From a checkpoint of a small transformer trained on Wikipedia.
Architecture: LayerNorm before each block, rotary positions, biases, untied embeddings.
MLP neurons of a small language model. Each row is named by its layer, matrix (up: input weights) and neuron, and shows model dimensions 0-159. Each number is 128 + 24 x the weight over its row's rms, rounded and kept within 0 to 255. Numbers have three digits each.
After each neuron's rows, "fires on" lists the tokens most often at its 100 highest values on Wikipedia text that the model never trained on.

L4.up66:171103091119137139127100113102130123103132142101149128151085118115117137119158138151131115113093084154147154132130132145107143141111105099105148148165112158145105126133138094133145161102106132089075132131140119114185140164208138117154139117109130097124104163091112123167129139105149108157126131138149148098099124146091112128088128119151134106133165103153132141138118112101156133108100124104158113141070146152147096074104183151117152091115117130151156089139144151137148084155115140
fires on: ",", "y", "9", "ly", "ty"

L4.up250:142108127121118147098118123100178094079114100090142124126149118164175086127118136150186090114108159126097097130119147110111168142144136104108214121148128118113139126099133144137135136113126122147165067127114148118141098163113176086125101146133160166129144131144127103154165111121113128129150160092153172161124133123123187160123111124152126117111126127166117143132119130158109099116122117099124132074129133132114152083154106115115151145115150153147095126120130131100151103094124125
fires on: ".", "o", "al", "rit", "W"

L4.up391:118145087123084135127093144136062095114078101130159147159099127122137132111138112120137114144150127087123168128106127120114143154111163130146139129095133096140142150156122111128116144138117161073115128174120074112146125141093139117148090098109151149114085141139132120122138112128150139159098167126141121187135144105114163101074116159128152111174121167114171115153103140151143146072166069106128100120122133125143116120159104133127082137159121122147145109096152130114117136106131144
fires on: "'", " well", " Succeed", " Award", "’"

L2.up165:137094155097121101109127116113118129133159119147131126139132093105140120139122138087151127090109105110132086147097112119148101140143113069132120126095146172165122155130105088091127101093135150126147098156152111110153179137169120118102117124085141146107145164120154152114164139127141138115129088146114091069144096134138131096128121128125141111125103139160146137106125116134178155180134169150151194168111127145132138196131159151083162122122108105141118126111132170153120119122145129
fires on: " ex", " Bronze", "ma", " career", "su"

L4.up370:148131177118147102131133150120121139141106100083176170147135180154174082144108123115154134139121117133152096165124118124122120113141094136109128127146135150147119094153164125114115132102136152092131151137145170160148109127147121131167122067168137146103200099121158144193107121173117173128118133153133116117150151110114108123144131101111155164126109109125148102127138142142087126139070153139136102146155145150113138149093120150149111134149121093129140107105100080140104126126090117
fires on: " in", " of", ")", " at", " to"

L2.up521:151090140151155106141117112129122124131139133128107156125149147088104127186099138093136129140147157125124125157158156094113109170114146118184114160118145116158172156097096163112116102114120091129147102145127131126189136146138136111142176128101126132156138114125122135156122112106142121104109109108135128141138132176163082093139113102140137142156147129141171137129148104149138139180111208095111144141096132118127151119120108137107116085155157114110084140101158180113152128160168117
fires on: " include", " such", "-", " includes", " included"

L4.up202:140127118105107150122111079119144151087139129080163131130157132150067146176156156129108088145197112124138168091130134172091111150135084151144127148161115156166109143107127129160119160120101108121117104159143126144127134123131127146125133108151148135130116139146111097101173135125104134141137113125111114122164091127103094141116097129112202156110153149139152107153117090145173132100139127131115113106147109116124090127091111128174129096104115075112118105171123113133155121156138130
fires on: " as", "ro", " with", "\"", " Preced", "N"

L4.up176:134089097120139172097172099129120135137141128180157128159097130144152149105120117134125114131080103093124118120135136154144110142105142108127162113176078122141131152156138132141124159112112144122128128141173121097138159175109126154162123150115152130159151145097066160164116116131109148124122118088166099145132103106115157128096102117106121129139128121078115093145131116124171144151092175161141130102151132078097082104093130142116109069112114170141137147161140092135129129146130128
fires on: " \"", "'", "\"", "‘"

L4.up242:136062155121114147117159112136114126127158140144134093145105136129123112109123134130097164141151130092090159091121119158087110144127152103115131153167086114192140123130132121104125154100102123107091116093163141083114130113137159158139144100112189136162114118129137120104123138192131117086105142147132135126127164106120133150132109165090118157148100124085160129135150125140166131103128152068136116188139179099125128111124134127164120132120148122138140141189119133164132136124112137
fires on: "'", "ce", "er", "’"

L4.up70:133116131108099114128147125134113112138101151136099125152143141070150170138072157114084136128099152114171135089108116140105107151143123141110121114154161138102102156104145114140118123168165129139129111143087149062105133121089113099167109146139132153137121097116113158148121078130142124129131145139120120134132167108226120142149117106128098125124061121134118118108147084112118161110145129136094126139100144146128172079129135116106137130102146153137143141162147094118139169100126121
fires on: "\n", "9", "4", "Early", " from"

L7.up443:141158092127068141091130120103128110148138126152094125104131118134113155181115095127143101126139174140105125143142181134086133197121160192177134119096110094133139110111118124107135151157107198149119138110162133123162116162133127155128140136122128180115121103151125086149110133119135112111125129091127159139116113100118126148137154113124113121104126127114097138112151096132082106113142164127157133155115084134143132135155179113082128080168093136113153129143140110106117140138127131
fires on: " and", ",", "G"

L4.up167:143121114106131121097105076126142130099103136130100120115099156127162110143150128140154105138139176082104128130177096132090131119153140143108183131193132076107131135139143132131148161107171122090144118155090135131098190075135094099114131145091105085153122133105118151162134121134125135178149163153157151130137143144164147099130144170130112109128131146143150146147135148138161143141151164150131111138153102136067154111085127145119140090149122146118129125129121108150133142123147165
fires on: ";", " (", ":"

L4.up244:115106124120134167149103110113133109116098154094126114155129131121141140123138103152133119082129148116126125149139103122087133141107193110088134069146130139115131143113146112147117122165097145102103171132115159104137131175149145144161110151102126106183113127134113140100175130100146120108088151138100103132124111135117133174133069130105139131121130100147161143144170090093102117131129148103112156131172098165148142109179101181099130108101148164128104075125151151123136159106124097
fires on: " as", " was", "4", " once", " so"

L4.up173:151131140161101067110145128111107109140095136178117112123139140097148141148142105092137076171142132088116151129133117147127152124103104156136131123115143157141120113228162114132170137136109097132178160086134131116162117117108131138124149117145142095144135088193133137101111169165131134133127124130113110151144135139121089120078106117129179101133140141111122142145101124158084141101158097123115134126099130150170149130133100126181146126115115108135112151114111139096098117134148119
fires on: "s", "na", "th", " chronology", "|---|"

L4.up12:161163151152131133151136122096169086055100129125154114134103126122084120143131099129125125120123120163128131134149167116130084097144123110134158143152117123110101128132120114149109152148145166102134078133141138118106122124133118134180145137108110136133148144089083178109130100166115131109151130140116158146122150175119107152122128105116157112163131091128100102119057132125120157131121135126146162123132073116099090154141117128074130079173123153164120164151102099147152129124101155
fires on: "d", "ed", " developed", " created", " confirmed", "ted"

L2.up294:144152127134113109100116107098169136119140162151121148153147154131125110146187128153185129147112130141088102107094181123177123130131132148134101165185117063116136160132105153157151139160135162121107143106125151121170152126141108121128187135118093146175118141100128171169098123119131127124157145147170162105159110125110103122146095136123165134121143132110090153151130133145123122142151125166133119105111144141104129149091172126107172130145128148126087136154103108149140117168131136
fires on: " of", "),", "\n", ")"

L2.up60:151121157119152136152099146160123121146100126185130153160110129147160138127098102080128089134150128119183131130144117153129135109165143102120095091147175101149079149122181120126146090174104116135165138138151151127130185154116140102095114153127139120134116119159154127093129126106172128133122126106131123129151167127117130118078128115097111150155096135140155155097121103165127149104087125091174147138129130143141150135131115094112160157143112126128151148150115066094134097165133104
fires on: "0", " by", " Preced", " a", " to", "\n"

L7.up400:131145098085135135132123101138166141120136143094142141119127089112142143130097134153144078119142097077115106105093165137132118132123157169104077146124127103094141125164162156144155109103127108131104138130090065158125136120153131122095165128096168099141086118142111136177130093161154125144128093092134131128113133117181153129115113133139145174155142112108117092125110114129093146156168140097090083117101150151141146155134134155123150128163147122146150093133123132098135069118118146
fires on: ".", "\n", ".\""

L7.up472:108106113147138127129116131117183122113171126099140117143111107149126171119147147109107117107120132114098132144103085165102156108124085109137105134113112129167103151117135143103181153092125151113102114169142095130116144151109103107128131092135156131149131110077112134111210137120100136165143073121125142109149116139152135142170078115120109138143118124116130123160104120137118145150139108164121125126087130123098077099124181115161108137171120138180134128117151121085172122172144119
fires on: " ", "-", "\n", "–", "9"

L7.up368:114128130135102134182125126173154082122077101146155122119135181142122154129145083122140145123156147111143110117124107166124139167144131090106120140137155147108107139154110034132148142111134113094125084128095135113126128127120100086111098144132126147120098128117127155153128089115117128152168110128112089128132144148094135092107123134121144137121124146104110186124103131142124074133206145160108153122069164154116123112103149187153106136124126149135134126129110137129125134132148134
fires on: ".", ":", ",", " (", "up", "\n"

L7.up537:146144117110108162134107129165103133124120142113087129136117119104184151128113171150099101149152119094117141114110094134122101111162080133112120113119142130134173124135109111143104114112109117111097170152125106155107122124131128121173132110130117164187142096121139144142138114116161112112137075129144135148098110130088164131126106145147137129140131108163137138114130161122168136111119100163161125148128087093149057146096161124119101111155089137153099122124166090147193155137121187
fires on: "|", "-", "ar", " |", "\n", "il"

L4.up368:133124154143127093150154173135115105085107150125098158143151164112118115103121112102116100158118163145142153129110106183145090087134099138095102140155137117166099123160125091105108170120133079125152102128148104137106159152141109098120111122086179127134132122144119135184109109094159150095156148118108138096138148132127130085120147135113104129183134152153123140128132109127191144113171143153120129113103107153113141119116187146094108124141114125148124159137147122120156081109165146
fires on: "\n", ":", ","

L4.up459:121120131149118144120136094141071127085126099123095141156152162137116117136129138151122162118097139139155137107138084121115155154143132145115125135121097135121171122106144090103117142126116118156132226217143096124118116165133108096137130159102111116153113113097142105137137104121163123146129135132119149177161145149132169081135121151128131121130112126139168180109087119111150146133209114137131119118076160163126120124123141118145137098153146116146150148142118127153113127137140129
fires on: "le", "ce", " by", " under", " to"

L7.up601:107147111124128127101103135169118157119144119098144075136143115134144146137113079142126092120117124132164164146119109161103154158132150139130122147176167142131094119137107102169153119154123112164133145158049136133129143152137135168157135152108150098119108117116124133147109087104112146128124130118118117133090179122163147101169099154137131148154145183135125138128105140134169140104155126109093136135076124139123159176145121130102094131154121159096166122129156155100113123138170190
fires on: " (", "born", "|"

L2.up431:123069143119145145130156175115122088125121140171172171131113135072177122120123128132130085129148161145143119149113089182145116134136116151117107145134124102189144130137148136144118107142104163142159169120121117133100129144134118070146111145105159151115099105142141115109125121137125124145140076097151099155082091145153138142141070136100104138157135157128112132148148151161109087123128075141136126119156119132143182128167132108124179124141118102161126134135105096130152120145133128
fires on: " by", "8", " •", " with", "Source", " for"

L7.up276:104166134124132108112123141147147147157153126161112081158118151114150137125091122128117152136127150146134099144115140113122137110168150126115155119089139121108146118154162098140116124127102100149091136117150108116188154121095107151139108168146126149132102138097169123142133099127127123111085052099133150126167090109134104150100098154097204123155136127159113161144171120121135104112090122132150179113169132071121117116162139141146135146130148125109170120188136107129120114106134114
fires on: "\n", " had", " ", "'", "2", "day"

L4.up122:117090141123079105087124117129130104100145176099117122154143108117166064132108158086078146165124098107169106136161100164143083098118163145126161114103122118091154151144128149140084174137105157125132126146126165140145147181164131118179111140088122140141136133101076115147155102093138134113131165100139149126139165159108165096113133129135124125115108121122128138120108137132135151145132132137147114116109121131103118133110158151127111156130094098078115117147162143140162086141130110
fires on: "1", "d", " \"", " be", " following"

L4.up399:159074150166162134120142151118146105167130105154146113130139130129171187142075160112125125076169136129102136137118097128105139090124145103138175181180099116162091103093117119135117151109094121130116142119087169121109140145119095115141150129137130062146141099112109113114109127122149106104108055124132125142128118133110128114149092128143155130155112111159144126171128148148110133179120138106108131116134135136141083121130142078161113130105106139117136138107124133131116087137148100
fires on: "8", "ies", "ce", " Gau", "y", "es"

L4.up528:086099121113105109123135129092129099125110107134153110112125095154165139124114191161132106136092134175167117101112124146163110178124133147129145170117105109174149085131135111080102133122126135110118156151123101146133097141079101101116114128112137149098076138165087146110124105144160117097122157099137130083097136135131128115112122105146102098156126144131140068148136101141113128086132123131137077137149100139100157130110118136118078120132107110095092080150109123105136116144157103
fires on: ",", " most", " only", " each", " one", "in"

L4.up54:097135169147144137176114150107131157149133124155146101132146164146130139089109147131126160135094119097108173081098125139128096115108135118135113135122134119074145128120158075125163174131158125083118114110118136120126149076081146104141147150101180109137164109081136091159162128109158071099102135105179117135127133116114141136137125126127139123155111144149134150107161119115158147112168159137133107116105166155131147106091137131127137129143097108125142125130083124079102169126161137
fires on: "9", "s", " from", " Audi", "On", "it"

L4.up347:181136132110133150094123104128089106067126139112169128142171156120155143134113117136171152103136158135149085151123128124128157117141090090132125110143181118131137117093150112112135179095143148132126132094118145088104118181133107122117159145103154144109121136111138127146126151143158136142134145121149159135129145125121134188137116157102133142129137108053172126070118154106134101139119147136135120120141129137103117139115137135101123121112170128148179131121189073122147175148104106
fires on: "al", "k", "ing", "on", "o"

L4.up299:126105151136110139184101121153129192133107109162101136112102114128171135152139126087125118161094136101141120103102133142136109137098142106143156085098082141114130154145161122136098135102072140146141131115098098152163109185126084141138140133116137085129130173119097134132152148106132163073133126129143147135143093122085122110161133111122137105145131134150086108093136113132129157064100118128135082124107111108105087123118123125164157103161111133103146110106120101151110156110150104
fires on: "7", "bul", "3", "'", "eng"

L7.up345:089146136121125132124111174138136118132151157092144134152130120043146133124120190147138125141157149154152114111101080154078136176134136124103088145165081134141122082143147113172189148134130119137097149122152129155139125115133075142115100131109177125160168164123111123119140142140124108143128113108150136113138094155094118117134118109119135096083107090143117103139104105141132094141132106112136156110097156126105135105175140115134153104154119125152139131158137089094112118121150102
fires on: "\n", "ip", "-"

L4.up636:123090149131115118140148096106144126116141134127073139172124160157126140121133099108108113142172145128145089110124110114131066105144131188193130129137092113182083146147074105073125164091066127123186146129146148119102150157119178121114127112104146116126117154104147144156120122090106122092122143121100147138122104160103128116123143117113121127146112120111131152145127107171130128108124139137109138133079131107103137136127098116137084111110115130133139140165166145142127096140161152
fires on: ",", " was", " were", " is"

L4.up331:131146159157126122113127130117128149095123123115145081111115111127111139122154132143142206156104091115117137161039118125152119134060162140151119066095145120155129110133113091129108158140129134131156112118103146116116087158121133121141153098116086088174136151102133150086137146134130155176119176119120139116096129134139119134121142090158117153135128116128126139150156138066105135130153120155129137140139114122124066102116134132133122131165104109114099106123169080136122119115131110
fires on: "9", "7", "6", "3"

L4.up452:156145118123104139127083137092135174113124112117101149100195141146127157179158148143131124130131129142153144107156119112157152157140136155145150077119093149142141167138154124104127131112120167120136186087119130149097130134139108136094117123133192139123103134111073118138141147107083126154124146132134151100117119153109136099116123115095105160135109087158109159109124120155129073110153130143132107140089097111139112091136174087131116134091129105107130142069093112119116158138095148
fires on: " film", "c", "al", "it", " in"

L2.up614:162149159161094104087139152135123145082123147118142102151141127106116179152156142115115144115126151119128108110165120155141111099144180127120116111127124109135117111125114115165126118152091104135138102090099117124112148114174148221125140130196108103150105115153121116120142152145093153169154132134103158103106124166102117122133165146079101093113154118116127136106153097114109143128147114153128167139129108183145133135113099122133132133159048134148114143123121110116135138138110109
fires on: "4", "3", "8", " two"

L7.up489:139136090136128131145124155113150107146128111134116123092123131143156101106116157152158109083144101159157112128121073144119051166142150081158136122141107103108137137128115126147157157110103150164101163121118127150117129124145116115135132126118140130110105121117121097139113175126141130112097146092126116148143126143142197098117124113126176144130149143072142113100146125153098104138112161095107149117113012142148096142113142133147121159146109130159120110119158104122130132138158106
fires on: ".", "-", "As", "Similar", " was"

L7.up300:112131121114085146102118137118125123162123124127183125148081099113167129183098098173118107146102116134161094129092100145105126164111144152117166148124152113115172111104085132131123126135132082175109137151114124151143129170136145134104129131140142123144130153118120103144123096126154141132138130131130121146088161144169172123152114123125127139110144133077132137130149135090101135143170139140130130103103081168139101143146166077134092134138141162142113100097125118119106079144127212
fires on: ",", ".", "|"

L4.up26:142161085104185134097098144131115134113091129117127165140115081107154126125120149141205194111126115131099140123130090186137155112122100116110180135145130106145117150127140138141088115056146131134110156179112139126113120138115106121118096120093129115134121105154129127104161137121149109144159080128156123131144121116130158166132119080124094128137117105112167143138116120100107115154129193128144107163118121132150104114137136084128136105146146126110128143107102150140134082134093118
fires on: " /", "h", "c", "y", "ce", "ec"

L7.up494:150138153083117130152115150088134104126156130131134129157130131109119111119122105137091134093139071113158131091156126170119122101102120144104106080117126134115144134120094133164169132140125083133087170096129110063136117123127127136118137128153173129152117126136118121143175145164151120121133089091113156176166135139130114141169126116114137120158102183165114119148108147104136137104124140162120134158109164121130133126125171156111127182098132152166157093088140071151107100113126138
fires on: "s", "n"

L2.up235:108124168119142177108141147143139141113132150146102110135125117112135152133134134147103130159183141131163140142176122165095099151134157120131137121139146100096062122081141118153102124144101138140152187134103143120115117110149092092124134142135161117153139136149096156152151103117100149158095073153149128119145127129152110127141146162058111128154127125081115107098118152115135172117122099110102131132142082137135102098120153106146117127145073115110123130167112071130125147113139082
fires on: "=", " against", " with", " for", "===", " appointed"

L4.up601:113160122139135111113111135140166163166131126156121077120118129191130152147124146152102125139149104129124122149134144125139137110109148130136158127151117147136148148101122086090112114119129126116124134146140123124084128131098138104096175132121158133126157156098144167091109112188111114155129086135180121117170126163131144129136141103103143104154097127168113113108099097123109108098148157153119125091107086159085105136116100129130145137165080174116176126150118054099136082126140120
fires on: "2", " ", "ul", "w"

L4.up369:104144134116126111141127139091134121157104127144125126094100077098140136183118082139103112147089135158113116166130145119121140156147126105148159131078109131123124102162134135090151139148132152125120176129115148170145149135146129137173114138121102129158161138113115129128122131121089119129116125145091104155148229141111075128120121119086139144107157136144151160121093141120095119156154115142113161094156085152130149105160120116117134127106149098131141145126137177111061108102135110
fires on: "d", " in", "s", " he", " to", "na"

L7.up486:152122114166053136105136146125129144097104114187155106115080156118098161114086128146098174168125122102157110134103180141138125146111127140090141115111095138155154150130118087175110107135134140111122137182157105115110157151121122095126119148149187131120120112090123131127140143151096098106104148121138124158133133145119108137103053156143158130129094141121109147135149120133114103132144135106106143137128163103122114097127141089125124127158125095106134153144115091126155103168100103
fires on: "'", "w"

L2.up269:156125145141132120093126113142216136114145116138101116146138119125114144141150101148157079146083088122097120093139092114153103134115119114159107160149117118128124127133135153115134108121153111092160122134088103126162133117107106109166153128123138122142163124125132175134125103175126145125132163133141117147125090120133140136109112130124124133114099104115108083139139093155167141079122081076137143151161137124161124177121153101132131093143143153131060095141121096130095171085163155
fires on: "\n", " of", " now", " whole", " just", " was"

L4.up345:125095140154125166120149227105098115131117087091166145118116148076111101149107172128124108104112153111123091141099109146109168128137151140164147133106126110141130123138157139121121129144139084142156116145121152154105118145133099126105150112111151144149145149136105101146128144155090134121073109090134104139137126133143145127190122117112130153137110167151131114174130131114161135111119093157126125125152149163143159124187108135151116110156133092136127071178118122087117151110128118
fires on: " by", " as", "\n", " of", "):"

L2.up531:146116112154150117151129117162142121122114123111160140142137099126101147133121119152154146128108076101169150151099123119143131143125148089151159134133120107166140126111116147125108092131093096160120084103065110113096106121097123169153160126109083142107112106135113144161104165124107113160178108145135123132123148168160110129076136109129149114104186103121099108131103086141122120141140123108115074124098140104128104152130168114195087122135114128154152180147110107124131092136151120
fires on: " life", " me", " medal", "me", " child", " Time"

L4.up194:113159141116128107116115146136119133158118154147097067153114139115121145163142142158150154133114168144157141125120099159127081138115168124099157118135085110146108158124146070120142121138161133069126123127110113174097105131151147144115137147125086084117084152098132148175156124097146152175120123175136142138161130125113106113083122125097128163080122121129087147112131094119163139144146140153086141108127068099134114105119135144113088122115134103118125137128098152113113154147166155
fires on: ":", ";", "ul", " poster", " According", " example"

L7.up409:118135129110124148094143136111146117125128134114187146146136128152105148224151129072135113126157109141119137137133106116146156127116167117165127157157156061056126117124090124133125136119092124088108118109143125164149159147161085140123139119077137119153113135100114133141150150097107168108097140141162101147155126159123105147134117154117142133147143138137085136124138124141125092128118129137165133139141148133132072098145118140162111148130139135113158106136072149144115086117130086
fires on: "\"", "2", ":", ",", " as", "d"

L7.up152:110094125143108106157158191122113146093147140091146184118120140111115126131147138105123203154171124097103112131151119090119121117121085130125069106114106128132140143130122118161132113126136164162113113120151102161086151097095104134110086139130148125113119126152144118133125099112133103142151148148159107149140137073165132206114137130094132088174127120124117109151127135130149130157120134134161161164130134112116149108177143088132112118108112080097128119143126104126148140111094147
fires on: " de", "'", " on", " a", "up", " medal"

L4.up248:131136092132125113120103145129112103105130111118108099122115115174131140097149158116103123114129107081142142138103173093130121122133123128141156130145118126162171118144123122103167128139139117085128155128147136142132133142088116153150160106112079132138154164122165156107130134114129155125129169094131180111146145136151088126139134148192101121089140088066147132089131135098154166101166147162108123138075133124067111146115131126112108107102122116129158111191121115096126076094138130
fires on: " dis", "-", "bu", " are", " were"

L7.up543:154094086104131172141130142085163126127129145150139132124133099063156142117114128114094115148132081077116147074159104155115117126137133114116126134127146136132143132150098126176157124059147106157109131098112106136208122106120119128133082107121117148132108123187115134142116162118122101114193085100121117156163107176110136145151121102130098138097121146128118101126127154144121111114098143137123141136134144131126093142121173129125125154110148163114157139126122124154099137158092147
fires on: "s", "-", "y"

L2.up542:132138110121144071152132097135133105133138085131129143159201116098113142140118123088117143114130102121122110104142114198135115095142120111155122182151121166122125116130092154110109142099123111160061121143164162121135108110101112175162153134185107120152115157203129102119140130144145145159097116089135117144143147097136135144154125149094130111108147142132124133127138120131147136158192133178119139132121134138122131096095126121157141162133090100118131140154118156129143140128097146
fires on: "%", " of", " Most", " different", " pro"

L7.up522:122142143151122170130074168141109115101111130122146143164155103124113160099085108125137133104114173142079119096131142106145130129176126124081130097154130154134100146133169105133109131165121108128119105132149144132134119134117084090100125144096150047154157118156130096105120112086097133137137133143114135159146118138077130156138128191131140135093145130152145130084136132145187127121121097123094072147161139106148131113127130159154152148169107124128112100125150099123135161134120120
fires on: " as", " was", "'", " to", " an", " Exp"

L7.up454:116101133108097148117155165171150128165158111097151145129137137150141139139118093147102103140085122132132064096129124159073148134153082140106102152110133139104154132113160150175093117119137088122107149161100180154132119141108128148130137144144144103163107149108102132113115133140087155123132123072153113113153150128100139120124112154137102143124150128127139129148168137078160144130175144120109141108132123148151144135106159089090141112117132076162175112144120128134071084104129123
fires on: " in", " of", " from", "|"

L4.up2:133089142122143098135135162126112115177148125135159113152174153089138099105141107177121115081111096118138129090141158110113140186115122138118125082106173114098084136103122196125117136109090128178112129084151128129119095120099109157135111121133165114127137116099141172135086142167125103146128151146123115105091107111146117140175118143106130154101103168137137095129102111101110126152126120134180143133140128118136136134166117147143105120157133108134170091127154106118103141103098095
fires on: " it", " In", " other", "don", " All"

L4.up46:128080112121102105137065141161102128152130109107135122130077126102131119109104076134136106175127136134124115173147154127116134120148137157127096109110121097111064153143104136141106098113117127153112162137098175129126146154094112122159121137103119129111129147123129125142117155139135141135104146112144139110123152142099130108090129166153126119146165124169140147127150105130105133130125109101132136135112093094114160084094083108045140114134098141146141157144120108141176086101164066
fires on: "ing", " to", ";", "0", "ting", " with"

L4.up226:127139147113132127141164138130127138129100146149105118119130117110109098169101121109119167156152106156098130117147129134066165103114140138150150087122082120100097121128137117092146162147133116114064124106106121114182144122148114097113110153103107044117154092148104143091152133072122112153128150052120150139148133117138145179130142123130150150128157118131140122094074172130108131104150137132123128095139164126156134118133143111156168147144158120115131105149098131124144115137101109
fires on: "s", "t", "d", "p", "n", "exp"

L7.up467:131125099120126152146103151111169133148118127136144126167130121118152126146124110132107128151111144179148098154124141099134109153100108116130144146154106111155126133128097137135156124127133134128124162146132139101145120143146179156095128090126134115123108160113115130127098070175087156143112138096115110135176162118113126136136107150114120137107131117097128142061126067111147146154118127095123144106080132154159167110122103157113089123185127056144177169151147145165173131086148125
fires on: " an", "0", " to", " An", ","

L2.up441:107096124108166113113141145092102127114116087136134179081119120118171112107114148154183116123133099121111071134109155157144131125182127146132154127135096138132155115078111157137182132125087123162145113137164142117102113166096113129127117150152082093113155143113135134142105133096090148095163133120122115151141170169116105134162107129084137124136106146139116100151100119116106119139115131153208139114146143097094143141120115156130144121151130109090154122118112137137136166105100101
fires on: "°", " in", "W", "E", " to", " States"

L7.up492:133117126118084129118117115124136097124129120123160172103134144098143120144122091113125139099172167098114097103084142153176116140098157130161119127153093097158155125125108121128116139152136117120088121135136107154164139161134100082135111131140137119078097131122125100120104117097133132108096129144092168104138113122119153083145099154147174151082149137113147103170133100166089108117133189106129122150089125128161138144126122105090101076146125146168120116141165133072147118157148117
fires on: "-", " |", ","

L4.up435:145137117125142144164130097179081135125085124146158109153099142119128131092118060126103104133149145108116134116147123141100122101166104073168137162169097125118151115110174111132120173065130135152114149123114149104124125113123089070138131132114113125118146157118087125147152111112137111160146102126110136191124112138134121166124149096124134109103151104109144158105126116134130133094115096129110115104106108121125130109162154146160148141078138125118139134180131162144183102097113106
fires on: " is", " as", " was", "_"

L4.up412:115159107106118135139117127067149150096134150100095153110116174120107152189156089157172144109147128135099093155123117122146080125147126160119132156141069133152132117199114108104115154132156156121110117148096127151162157120147115071122135124103121086099130177156115144174117156130123152135124167107125109075136155157105138123098146141149076095124149134113100158136124109133129171109131136148114124127137126155095133138138129116120144127159151160150140125115134114105173123126130128
fires on: ";", "-", ":", "y"

L7.up427:133140097140129115125111106152138150110121152125094154084178115144123085102088127139111123141153174149123124119150117156100089087118098085166156133171094124194153143125119172152145116121120130154112136120188128120114131147134136127123099106136148126086145168165103144146157125142074117140150117145134136131169142101129114112139103072100159146094120158129128131121191114152126137135124151124121141133044095123131109120123154147108128139118134130151122112126147108105131118140173096
fires on: " were", " was", " →", " as", " is", "ul"

L7.up619:166148146091141090181124136131136151104164093101148118140135128154109127146140133154119155139096150139138136104112115113105139124109143163154135097123166118090093128168139129122114140077132166151092159102136133127127102117046121115145144127152173076107130115148107125135170131151141120103136128117131112109134161115093131178124111120149164137152124112153084109163160106121168103155130132129139128128139098120100178139143136119123144122129110159132109090163168133172136157060142140
fires on: " was", " a", " de", "vers", " an"

L4.up98:140123088096118119159095095140125127172155124146136124162121134112099150101097137089100086101111105124139100107133127113125141148167110134072162151123142154174084127125120160115143104076104081156150155146102132132102144117145166105125080102121131081135146136126126089140097129098153123142130093106163125124159133120153130120089119114098172100128076184121105125165149157140133103151134121155121123124127142133135147140142110114113131129142102156117148166119106152092160122078157095
fires on: "e", "and", "ke", "u", " Most"

L4.up163:084113125109146150141104180155122145136081122117124159153133110119120117129137147128153129064152100130105137127118145156138127089097110141155132095137107092112153145125109117106114098144165151142148138126132162160139114134097139112100123076162111109104141149118140155108127109136150092164195121128161091113147113105094180109111122156127152145111122142071093115146152153121154108078152131146139138160141130097113126127148116114071112128120132138128181160123147119094130140160152183
fires on: "ar", "li", "e", "ur", "c", "ce"